{"n_layer": 14, "d_model": 256, "n_head": 4, "n_kv_head": 2, "head_dim": 64, "d_mlp": 704, "vocab_size": 4096, "activation": "swiglu", "norm": "rmsnorm", "norm_place": "pre", "norm_eps": 1e-05, "positions": "rope", "rope_base": 10000.0, "rope_fraction": 1.0, "qk_norm": true, "attn_scale": 0.125, "bias": "all", "tie_embeddings": false, "parallel_block": false, "init": "normal", "init_std_qkv": 0.0238, "init_std_o": 0.0045, "init_std_up": 0.0238, "init_std_down": 0.00271, "optimizer": "muon_variant", "lr": 0.00319, "beta1": 0.93, "weight_decay": 0.097, "lr_head": 0.00605, "warmup_steps": 0, "schedule": "wsd", "decay_fraction": 0.634, "decay_shape": "linear", "final_lr_fraction": 0.1, "batch_tokens": [32768, 65536, 131072], "seq_len": 512, "doc_mask": true, "train_tokens": 355400000, "steps": 5286, "dataset": "wikipedia_en"}
MLP neurons of a small language model. Each row is named by its layer, matrix (gate and up: input weights) and neuron, and shows model dimensions 128-255. Each number is 500 + 40 x the weight over its row's rms, rounded and kept within 0 to 999. Numbers have three digits each. A neuron's up and down rows have the sign that makes its largest values positive.
A block is one neuron, or neurons of one layer that tend to fire together. After each block is what it responds to, as a language model described it from the Wikipedia text at the highest values.

L10.gate114:463492522480530461508491429477551503518486510459456539470498494467405564484495436556568545507519489540438493524494529404527441505551457509492538421498485519438478482505469570543513465484441500568425554553539519444523512503566498471466473541510490447488498589521492452462530475484490460383522566481510466488546419521440521486508472420457464519425495432580491537543515501495614556487514
L10.up114:486428555435533456512464499534535494465568575440527466532565501528421502517552416501561508477494536501561521461493472389529570513473458558483437471519572537439533499482474570505465523538450570496529523517516514423529428551585529525546488524529552473500433507505445502478515492432548481488524459513491454484509470487495521483400454463429507528414586438525477491490530487466544567532541
L10.gate118:554485468472467489463458537539504465563584505549515502463461520425494517508550460506520504481502575455591467513444521498540543533505448520529535508590487476516522481489486478496533580574523510510534521533526440591486566481451449493486472541522501505436548573519496479450461547430588515463437555507465474504495485491531582467492450485488470488514497505495446575429510514437420546433473
L10.up118:550404504509526483474557494509497444524518518536414474507526483488511472462538510455481494425512479487481469445455534482542583559479560541437506608458576437513513480587442454528490525496539489511512504511483522517419520471557550512503444520485502516530494467529521486466554519530533402545514484501504456448498432534438468495499529433547498562442479535493513509474495475475418515495458
L10.gate144:561470515469420515536513584478534471485481533546500476444500425461498515513497501483500505527536488518542486496549454531482462478481574482541538514471568495507498561600498485526419524519472490504484565520523555447435573499486450580500459491502548543558461496462478466425550514471538491487499520457513521504505527489448548507496499422458513486499458499479435552483542498452509412628471
L10.up144:473484529484500557518503413453482495529518493455440484571502561404611494530455424547517436504525519459526473533495537512553530557484513511547467526508524533539471430541502524444477506520511520492454542518469487534503532459496477532493464481486485529490490479435466554472528570518518547530445561386499457454534535516578457522575497478516532472542459406422478495520506508441477524385477
L10.gate202:468456471443470507510521523454545469538532507481497452512473535529508468518436477527504535482451414498552486489487508473474499497487502509494501458522451479497504538528467538465504515496510501526505514545499445514561472526423565486472526556501549541509403525575466509516574544588474460490440475521404480558522411529511518457499475496433487562445518476518456543500552506484551495487564
L10.up202:550457496467477488512507459419557469514498529535472515461545541475534494493429478397537539539478463490540522531485585518468460606570532506567465457476510527455497531462437525474501442609445476512501428546543520474484471503501542431448483480430505488498484520527514461489515468503533483467470503495423445536559448577491554500520484436464401572473528424558404488496490516437487440516542
L10.gate204:595498524502484504561511428507480472509507486523499509535531480542470549541513481556544545491504465458497446554492505478489503475561518543599566518494436486505502502516445526539524448520475469547481517540473504517515490488537503456555478476518455475471504515541436505445489522457523462514535520496524458509548402533485496461521469493464557544479426557495543541463481523447512536498467
L10.up204:531439407441476532504482507437441507522565440482517504494421510492496557464504543557559526478558472601459454526542454507488493483541571531539528498534497521481513538525503495448546455528556469401540477522510441476456546475483462465468493453507468546476515508531521516443540512500480394483534506493462558448504451505503488510497439473510429471524466501535506510484526548473497570506504
L10.gate278:525533502523478487484503530537489512548527569469547497456553500516379444448489454424443460532507482525433479468448562503448510558627552519529544524481494475523549481566495530531473525597415479452567508529472533528468594546490488453542511478542526550487473560493517468475537461490528418485455426523446521515541495535522502550525508445556487504482422506484500528489495496541502544462520
L10.up278:429492528535521573521463453478509488520476513491494454455492496486446531505503507439532465513499553475620454507498582490498516485528542495608427519511534521533539537555543506456428479554481516415512513517492525471520435546447512523488487494511458492549534542485507430473501495477499523489459529500504510520532397405526493558564525519525572507420450456565493422509530498516462536556532
L10.gate289:485440588490533468513490449487555471510538464466521464394447497434486542508517489461532498525497453468459455517502521553454532483532635535492561569515526553408479465484481439510494462472459480475463487518422518514544462441471449505556516485509511500500432501507518458564482547511486539481555548496487486543545490513513524493441486502553504469518527481472444521506582508560531534557487
L10.up289:526436496559584464423518513476609509511564525494442436470503503431507621502485490526511454540463483490498549515482554542462523572486594549513534568483513536450443461520562479440487526486435466505562496478573517509500472478456532526559492554568438463527489536505545463524443489529542479528486490479484470467501494574499509517445452468475458539525440472498520498464556508509461461546487
L10.gate355:567537511497533483453441460520524483570483402497450464544555496499475555471515491504451538528528518521501501467479476480516381493486536498515419542517503506467488427551510459462511514477534505482499520489488530506486504502400582463524529519564463452456518555498468477404464495456481516493483499516441494463497572475462515466427552436475495545496453454449512464546494546513522555454445
L10.up355:493450587472530525460484445483478540454540466538477430507510530579455404569429466500477543522383573492601542482515511527490546458466540525572491505486465519494447475513506525512508527514459523495560495522501504587416485550486406498621441544490544485545538477551586517568484495533515468496488475463416538532562432468519529539519496497488454550554456503496524485514556491451487553486515
L10.gate356:556509475460505479495568550520466471488412450454525405470538498513469482548432475479556511537474509436488508528431455587516461547495599516534515490464480520525492530553505474491491481528528495560481477574474549533552418427550524477489485525475540478549504452515588505536512475559484550504490437531509502504442462540482525592398492506509539469539490505552415473435470476501516444520543
L10.up356:477480523533477503434564494500528550511546475482494481491464548520525566511553565488466513478561469468489492572537516572446490478565505451502622468448478530537488469590467430512503511555476502501527510521530455455496531517530477440551506525467531496552514504523499558433491552503461483488464521451429524447523507535545480437557529541473536629517468468494540533507468488438486587525525
L10.gate427:525444512494435510443493479463517493428435531498496447507495449524510574494465421504463617548540508506523506502463501549506511541422524512536463425491508480487471542488466543542413499453479536547484546545459584440496485450448459469456497467457538521501477508497421451486543478493528494519551412477469575476544496502557551531457518480484515533503403523510446556426513436477507416524452
L10.up427:526444457469447486463506476521504590465551552561489487510468503499542544471469550419577452492467526475480517479464456409487463475523451466477494407467529448459445482515526506467511490463428484463482515552459503538471443560494546489522544564542515492456540526516459528487479486482442451516563525554480522492552422569459528459534456388519552519526443519555477558457470467459515502510479
L10.gate539:504439494443485530442571458553462498542408484487487421482508480543518483494504458528546571489542492483548529476539567493473514529512488527514542556464558548534538537542523586506463511518464467520527486579475460557542469484535464399501556494476481498476517517568510429449550440517507520530502472470412475503535447514506478506503492520476487518490548509439497456452473527535502483592479
L10.up539:504452509495493522488453494466474489492506471487551535588477549500567545530433392518518448465474485549573518481459489532470480509523483506508537456506530516527515535472429459416491477543492482441534488478529508580478493517516462538533588445479512465404525589497510491571541416548487423556513500479498523466543483469428497562430485571527494508502479470583490377453408452470518491524481
L10.gate609:487453543529497446531489468506524516444477531499517512509499531477466476550532475502482415514435436582460441550444536481500552486532475484450531511554486491496515533507546440469564476558466479501504490507459468513510541527522507509523518509580521463465435511587552536449481443482569454443470540491515565480505418477435549552488552486502516522468487505512483565527558519534513463495491
L10.up609:475471451493536504495480475499489539467461555513472501535534518528543475507491483548485512550550555606438534448563439483495505557415565522509517512563529501487547501471493463548440567536469450546450405545465520583527518451419517536470542487461497455465513578560492484483509517468502537525519508388516538555455521540472531467517502617517538503494495450491472526510518438506514434477498
L10.gate610:485475529508542573511482475496575472536534502526535470489505537491557494517500498541467591568475479494529425573457520502485491465505552548502481415488467543544519518570505508493517548400531377525532558500438564507478549421474510536513495535510489430435413486531420587448511525513525479474536443598484529545489430439470556484493453482451523461529439491472489485481505493479528536541490
L10.up610:464504470510531496510468502557444503481560424475521507441549528536557492495443534404571510517491468559535499481472554466531574507410599554479492484518549516478456482505408538490518492452519452484531507494504469488439547508559480506445557468507518526481430449487483549479499561504489483474528529511460519621544457509475485474462531557462504513522533473416520508451524599479460432564553
L10.gate634:520474506392450460496515553544499497479503543468460514533476481527489461539548493453519576455498494486505514452464551518475519438454458537493551526546529515425591514555442505491526495529541530464459496466522539541565512520534476396573554453470578507459494519498483511508527576479441435478509476525496534548465530511480511482491516402571511520553517527523508512496476456413455455530548
L10.up634:511578416463440523479497540517559463519535567488561459490559464481532532485439401465492487481510592547489528526452538539416511483463490569521501533487530534484508441508485463498526500554490483532508524437542452509546450495559558496466493502476521482549548580571495432500531511575486527511478560531507490552443491491521523459464488499453484528424476403541463459403469514481419501490545
L10.gate659:452498508517461506467607532542476521426493510548496482505481481476532501488468434490548480539544511524520546416557643567539448593493491503552470513488498435532482454474503494486520585670487475508526550514490492453492518441538541525480556481440482529518506443458524446430496395528540485484477421528505574522432469582547456529545458490498511524530494508433465511508514453524557460515465
L10.up659:524478467478528508469459507478522489580445544473479452404531540555447467491465515497573502481553484498521479438463481539497547545495464496527454452481456495524549436482549550560512487486488520511403532506440548571528502476495529512517582560489534506561526542519554484499574508539507475522439454540526503550500487522488447573504514506516506500569536502512557512512455578499432479462470
L10.gate687:484482510472437544533565475514411500480441580545514480466513488495458537501486529543526499548500529545482387432458462443481471474499496519509497457471444538507550517548436538501498583451465530521471521482447544488471475481431471546500573425519465547467486484590453490511584462490501523466532507484544516540531483505547509511563530487454562465525453508491492464519537475499524528561462
L10.up687:502541576474511504518479526531458513501567486529510550446584475548436538501453472567498487500533520445509541480456553569481476543498524496535505622442512566470420549450488518522513497571477525567508446553478549553522531512550532525531543463490482472529528428475505512489491466534524550440507495442411524496531508557549472527475539499507534563489482495459422463478525498536526521564478
Description: Ends of years and place names. The final token that completes a year or a place name in biographies, tables and locations, e.g. 192|3, Dallas, Texas, Ut|ah.

L3.gate85:469514589560587514491515567563529501532483584574449498511520533436452525518521464521496576488541413510481521543473465529456504536530504498497484464549560544468461483463529510460545408473440515490461522487429536525492452452591525540479512489498535423531460510457542475537495509538466517537476475539443539509570535576567453477463584457543486467576454536533437446524440544446486515479453
L3.up85:475427517510481499485551480531510519544451543448486463471494601542512513510501512494481515489521455472523510566484469490520552480511523525469560472509512515480496524425547530459510412490483521537504558511478502581543528520552475528497476496530520442555470444423480531510581514534548545552444520615528528557544495550533455482459535464496504563445594478577525463489520416511534544528516
L3.gate206:498506558523452513459467469574476556524439555509572522504479489540417539532443491462542499521544487526554436474461473492572454414532513514514426539474553541476527561511529465475542515616531518469469502551520569470407553476446527477433507484435515499466463507510488496471482544556472521582459456538586505496523551489495588399570477493465540476522560512553530529560483517449535483556470
L3.up206:476501548506446445466540487465450528555442572537530561454491512516555464528539456418511616512476500512485473483485525441511516462512507537482493454513522488475533507455498488497467487621553533438516543538473487532495548439495497503490523509452486555454444523450502467450488497505490554579499482485487473481509483527560547488580500525473530513509559519468419477557526584422485494558454
L3.gate227:429467479563477458472505493538431452473472516503482549471576495458514455448480477527495517435505518464459526457521418525503497484506513526527429455534510506511463485483502461450498449463422474553521469524489473550493446538570499511520491517496553557477501541418478519503534535528474513505470503446484491478514526500539529461500515515394510566584522562588472515498491459458434540462491
L3.up227:439463485575489465576543474494501500544471550515489549469572501421493425464482481491517488451514501455544541441561440510527497515494540500573522460529482509519517500503459489447479545479389480479521453536535537536510456474532517474582527515490502526445444486469412545491539573518479553516503466534440475460497516556547590498469504507434496467567487577516526462478466468565477538508486
L3.gate634:513517511503524504549410431447512464541462573520478561480426527480503505514510436470550482470538412408504477437423498514495532552431487414517498500510478422478472498459475475512533501488508478493474535571558480478518516468497541527475487503512509446485522548463491460447549509474565484502433460596429485518561522472493462422460564509470496531470518456507440436538520513527499510593513
L3.up634:547457442467485537575435509549483510490441564510488503546496485515570521552510494392515541518503466546511517553459461570474468497495486550558534464424495563512457473497461506469473481526495559530533579604491598462470429517439463516590494480502551538489521539521504539508455449477502467558417493466453509459530499542554439511534515510473480544532460478436437458488500518513519473460570
Description: Mid-word name completion. Later subword pieces that finish a proper name, often a place or Spanish surname in tables and lists, such as González, Singapore, Sweden.

L10.gate54:534417510542459482492451505529441522513559502496452523471458505408511514502513542498444498479497530555553483514500581536475528586548526618485554483564485492507499481432494459523558540517504502522500494485451542513554567558505532469475486552425471517445479481462503450563599453473524520443566463515526471550568568499613490541495464513510480481428561476447562491523501505507514446496481
L10.up54:527523488521550509524509544496542420511575441523564523458479423504493529500410485427508506536518499488504496472499535523521448582561481529529459461501477480475428570569511599460517527477484469422491481514466520510570490487492511471428447534590551544503538462469536477460437554455485468562447508467553482485494510470482470466498468388564534472521493433509467586524524525508538505502508
L10.gate55:498477456561516521487540480495505515510546528553478423447491564476526420453549512518585563548432502459502478446455493560532460534469482476523541514513560513543505452576493495594512507507436514510527434498539436505503438538483465439535501522512556571513501534469500538527517507494563479457480472463576494566498603491496436583449537492493541482490501507550489505521499448518547431522527
L10.up55:515473498543546484489463488530443493521436502533513521490451479437528551469505466508511517491457465557482471465475505526510429550480500456403510448553413449548484514545515485509551477509477499475567503502567423505533498474456531430526526494540520469479502455544493542508464530445494501497483405523520489510482488602490522504461524456529492529556508540550513597455433560490478470483495
L10.gate61:470510420533558506528478500489522554512420485473585469466443502541548497525551441474464454524510432436476523497482505496511512524527529515577543487482476512518530495534535553522535608481482440510530429476455496536537487458493494490502439543504582402499472530478482567467490455511553485499443537453516475512445564513536520519500482428533487512435534556513529520510534420478531516509520
L10.up61:492419509528476489539461504467481461564442558519380479472487587535438488547447408444587468507514483551482491508564479532514556492542499519500402455477494466505543529527494467553449446558486546497416526503491431487534472446510437509515513502438547518481496498534502488506477500533538518502475475488437474498515535458471497502597531473502542497487523484494539566485543493552485499476455
L10.gate70:532523572473426534486543455504491523455513618506519447468446514436486524431470472533508574547545495456555435501448504456463573549481475507477491447459490520546513431546478510463532446523447488517425513435501495519477458514538492450539514461455522522509475499489596547514495591494446532474464562573527490462469476533541494532496521497468535537528562471522575406476494491439467491494465
L10.up70:482507552546483495415513515543446538506408546476515447513436519482479485442549520514483478516565481448499444518506522513534519506558509539463531419391509599510502440471511512462470510509463520479494468469465502487524407498499511512508532465465498426515495478595625472527461541533517477509509556537517511590417564473553474536478514500487559494424460467467500458540499499468507475452493
L10.gate190:498554551454488510534414549460443483478532451440525452496492500474484550517522471607487464484544497469490432530531500530480528496564486491445529586531468515479473499514587488540411531423563473401473445475485515452471498466484522472493475445574501468423568518544503472494470484470464511587552475474521468486510390466498444486503493478508581520544481441458570497514584498505473478509449
L10.up190:436405529521487533476476523507451475555487472552513500531499553500428499511545524463480569483464443456567444529515515461548497520508552484492458511611523502447532453481511508605474522432490541513510482458437527500485463479538512458535460567459462437487469513492531465524480458510479492499532595489522564522463460484518493523451535439494436510490520480489516469480542522493549531474449
L10.gate215:568494486490532438487530546491502486512517527395461515570536534369541522524481491520446481586572510488540504473453467497487477457420464547459509510509430494516521440428527468468483469485451519489457484507518499454586391547518527604464507433480467458450483522489526471533553549500492504514504531571460478486488463540496455578550416541454515502457413439500463514498491553442557534528500
L10.up215:520545507525489511462500456473480567518478558478540508474445537562493529491447536493487546498486501438575463524469506521476498511550465478469505432488451489511498513557415514552538560505493510509482425430489600499560472441465529456525496509522544566637553519508525508521581533437490522521562423574471520518473540488479572456506561461491534531463513518472490441486463506454470521461411
L10.gate243:526507524553512499468568440432450443549510448499546523505481465403444572489453478518546502457501482459499501539509501506469496565524560576482462572511579519487500586428513456493499530473490478529513508528503556529539443548528482451435488426452507492436522529507482508485517503509547454496505503517485508574526497584433414487508513474545546496522508584545516447502480465417514505517485
L10.up243:495552537531498516491433505555481519517441511532529475514522432474545496471422549503540485535565507538448462486526491535493498475384517538486466481454488550448518532500485474434514484467550493535450440446570561542566450492524502497544477606515494542405497510456466456459500475503515507531570493516482519509515504560477498523472566468476519487452425497436428478418510456498566533525503
L10.gate274:477511469464476464514462482463429522519537469500543493443497531488553426377461494515483564455490446560508501500535500550504469439520487434400521559513508537442507558507462602526521461497485462466425519416516538509462480480504432488573509544462520466481568454438560479484513429486523441434497552522541473519474509484463486413562461468570479497539437599501568452512482536465450484558487
L10.up274:520490466438507497531438525446511470543469541425498484467407509417523516503537527415540506507467499494439468574594513430479443538537559480488509513509486503477483494534553495494406500512522422477515410485428519561483443482464509531464486490512448519493479528448550550514517433475531548474507477547500484461468459497529453463472461544484569580400477609479514534463545493498524477513475
L10.gate283:499559541495509488506495466466556508504506535555432571495504459501485478508461516517534555508534434431539442521520512455463473497505498453455521425518505499521407528502499514483457526539465471460535521482553563469535469467484539514519507582561445462527506488546567485505461481534578547495511498477522504499567542568485462465508487423491491578530504526432522525476404509520434409526538
L10.up283:490538497520483466490482492534548456482525482472483498449453491546535475422424539541510490509492494547451497501550546497511527523490517498553547510543457565498552566514440456537480617471472508483516547516518515524508541456539475495543519571503428487519430528472500504567505468523418558513568415535535492569553470491553439457504508481450495561466505549494506509540465509512459497479503
L10.gate331:484510495511434496495443493485528476567475484487514487436534440584443509452477554487542436458485490544537537476550504462462465515535501598491572556515463518477547536542426555529517414514525502435487528482513502534485498523463486535543550513535538555525535464490444458543541491488544529485485485456545540502454538470585456457368485489473497536484525580429578457498562487488513517485450
L10.up331:513527495473462496487529530482450577462537504531436492444504493496497520453415507459533500472543441504564591453516499542493435551521518519451422526463525513554502499414519552519442435533497491541492438493496494513462477516496538477529517494445469499464503500419436493528533487466524487495545510501440521505505456478510451493483486514535477494512455466400489512550520462493477526455499
L10.gate360:604467501528524562508533480503468517580463495499474518473494487523478539457530456499499536577482507522462519465522535397488484473522525425498436488463443497524507555513510511517443407532450474465544469509592514581510559487471540515456462505485497473514537565599481430539555423495512513516442528430528476516552488465488502542548510486565537515492522509466576480503576461473524545518470
L10.up360:544517512516424551471507527501539484545615455512504516534549561516505456436542571494465540442495470470475480486494530487535533517537564436562575400541535503494560521502484484528546467465532542439488537493558471498530487569518433455482535479485499478445506483592501464504520493445531490480506448508547490571507465490525406462498451519523509533434446484545517424505549526484440503423454
L10.gate454:462530538492442521537513508594500487476511428476547436489502464484566525461491514536447462539563510403452435512516513532547496526514521477472463495495511573457507482586518511513430485557495494507541529443533586473486524440445469499478447435484502511548492469530477505458474469543501463434446376490513472519509448492417467464516494404488526437494514490409508474546473471513487483573559
L10.up454:407502449553467546545559567487554522580450512478486521457488543506499491513463538489453481454439546500493526463487483515483459499518453521537543457464478530605547444570528539438499572467438540441508500455425474497470463487528519490440496450550527549480526533545464475482463456568531502515517426498473489485483495558483486483522603465521526531506494481567507553456511538424528471553525
L10.gate594:525531518503489520502518548485537511470543487503594546530443512477409411447530511544532509506481525505425507552458562482496519445507511467447482491526512490580461520593449583521453454550530461505425532551518470499485483415465513454540450493495511518499512484555513478563517460465513600426557569484519490546498535484499401448553523469456550480523450506507467476502450499508463516539534
L10.up594:461527433506516537533465513539494502496519511510455482433518468487567499522535493426539491467465510457547509511513517493474532502541609507498559529539437449563535584479531526518447499446422461466476510480466513487470538413469463454425576554470490474528457519495543558547484551501504499457432539520431499455421539507545501528522560461481460526539434530524542415489540466418491524571453
L10.gate636:457490503451489513483469531513440435468386502522506504456451592543489518515476530496527464459560512432521506548510478548451496489520484508461517473500582486492450510517446511558474446482457520441489552493502526563553422484458461502561441422474461480480445572497538513514488516524530529458587504524501477478429508513566425482509567466580509512469468404524569475456509397460434511416525
L10.up636:498514520468463545495559507495504478476532565529551609391519516500459476481475513499529455473506442436453536504440536498531528490570459542456548445524528492534481530511466492529524445452502492437407515526472560584493522466484472525510427470521429591509471497475538415508514504533528570520426508522489490514485456565519505493536569504520445525541494486541505489561438466524487505461493
L10.gate644:534484548431524444534409508643527546442574468497435460505475499487509588461467524526504534475575491535522552443520480513415465544525480489478472480473526536479479468517558477513508477478456483517519555553486538498536466540439517559463510527550464486451588469514524426558514528441519513471503506458517530528533503450509535501474548583567516550490543494495517438488529501418436462412497
L10.up644:503397498478483486496522529525491485402525519459495591563482545518537505492441472522494488430534546539515492540517475531419533482524590491501556492491496471499525537569500516483458530572555539494501541558497498549483537437460496510594464554521505433484528513499543499474528551537541494450504485501493486530535533570499438571459565501529559498529538518441517497520413464536568497511464
L10.gate698:491461481453508540536487523502516523556487471405520554491452523533523450513469484485561470476470474511518466510513469431507433512469509527451452508527544496506505508462500483485564517478551486520415559470516523557548483467468527518528444515525499492546480504432413440537451526501472526505555510492479462505498529558476455486473483554497547442503450559459454477548498455523557545530435
L10.up698:528478535505450528461502485442493510526510463491454574405481503488496450526555538448529516546562496499533507502511506467453509489493487506445458463536480549488472607453524557554456554506514504486470449563464475457441461441472459532516440420524434416446513545569482453421530491477532504495491456532539434470546495512540500495449469514594508503530563534508478471510537530470472519484507
Description: Mid-word of first names. Word pieces that continue or complete a person's given name before the surname, as in Christop-her, Gust-af, Thom-p-son, Kev-in, Ste-ven.

L3.gate310:520518492481524488480557553462502503510485489493534508499516482490522539581468448495512475504476486490460508523466428490534463481498491448520538461501418502531397484517537455534500482571403503527488544506484507442468513542462409570556496503498493530510540411552467477441510444517524560546548434450523500540445522483491563478516539482490423489516534503454460485531560443444480537560491
L3.up310:546552426455516414557477521492519563433566533550530584542418441502547493462513475482543499476529451533575453514409460538519445534516514431566502473574512476563487543479490529498538633552432518404531554469467532423544507425442457561509520552470532525513501527585448516411529466539480522510499473473508533518422469540529523487568464505541513517512501518461465516491580504478547535534466
L3.gate313:577507532486539522508512500527540519543527480530521428569474484559558584458447477501458510495560459528510540534477417535546475485447527518515400567480540488525490518514524493489437485497483526554481489487432468471498508527537475591540435540511448541502490536477484443505514461448530489535500561521471428473506472472498510539532557595474482491486505489513534507508405538514543461521499
L3.up313:523502542453504505441436490518484498548539548457527464508518479528532539500454512470498491564472472549575564496511439540489435521410561536572476568485489508493495530493511462475503491456532522500491503439431482548501564494527438512538404503541430528515563527475533396494497452498521526502498580540526487466511487503509480496542509586480467475506523537495523574503435483513537431502529
L3.gate391:498562527527479496577531506508479531527492524595486460507542439476435473462472496565513544446492463585423484462486466471501548490472444468455472539515523517515487474462550571482518513421543480475548497557490565539403518504526477461473546532519564534487494456460447443494508447494515520507564571547487435462514529510525449533590509492527542460521572476515461494470452464467582482531534
L3.up391:521528490459501476625570477511506511515479551547475421549555446489491487399480517490521566451481509519504531415489499492455530467464467469483518536483484553515448504522526560520515479471564514492494482517588500498417522474537436559493497520595534500533468454491412406454505449497461552537561558549420465499511533517469439462530526521558516471519483521490479514465422446503584475515498
L3.gate440:537530532512429434507445533507441580563457532498454582421533549415497432473476523541538498456509508522510571479455459513552530527525458516552487507481516535475529517491430447505580617501501468517531480536464573546551522524462462555550543533545475482487523501472467507422484504537583531553522455615471515479485448522521491506533434520538566491476596475557509499524462475512525451533504
L3.up440:508538443441488492516510464521504440563518455470495443488505418437511465505485427523479501488494527519542521506450485492433496529499526536471578547557482481533501497412558500442461438503498515541478517525486416509516448516555532477577557431497563455482558419481460443520533479455496583544503499532534524531469547539486451509545462472517432497513513450468555405526521494442599526470511
Description: Nationality and country modifiers. Country, nationality or geographic-scope words used as modifiers before a noun, e.g. UK tour, German film, US$, world No. 1, Federal Court.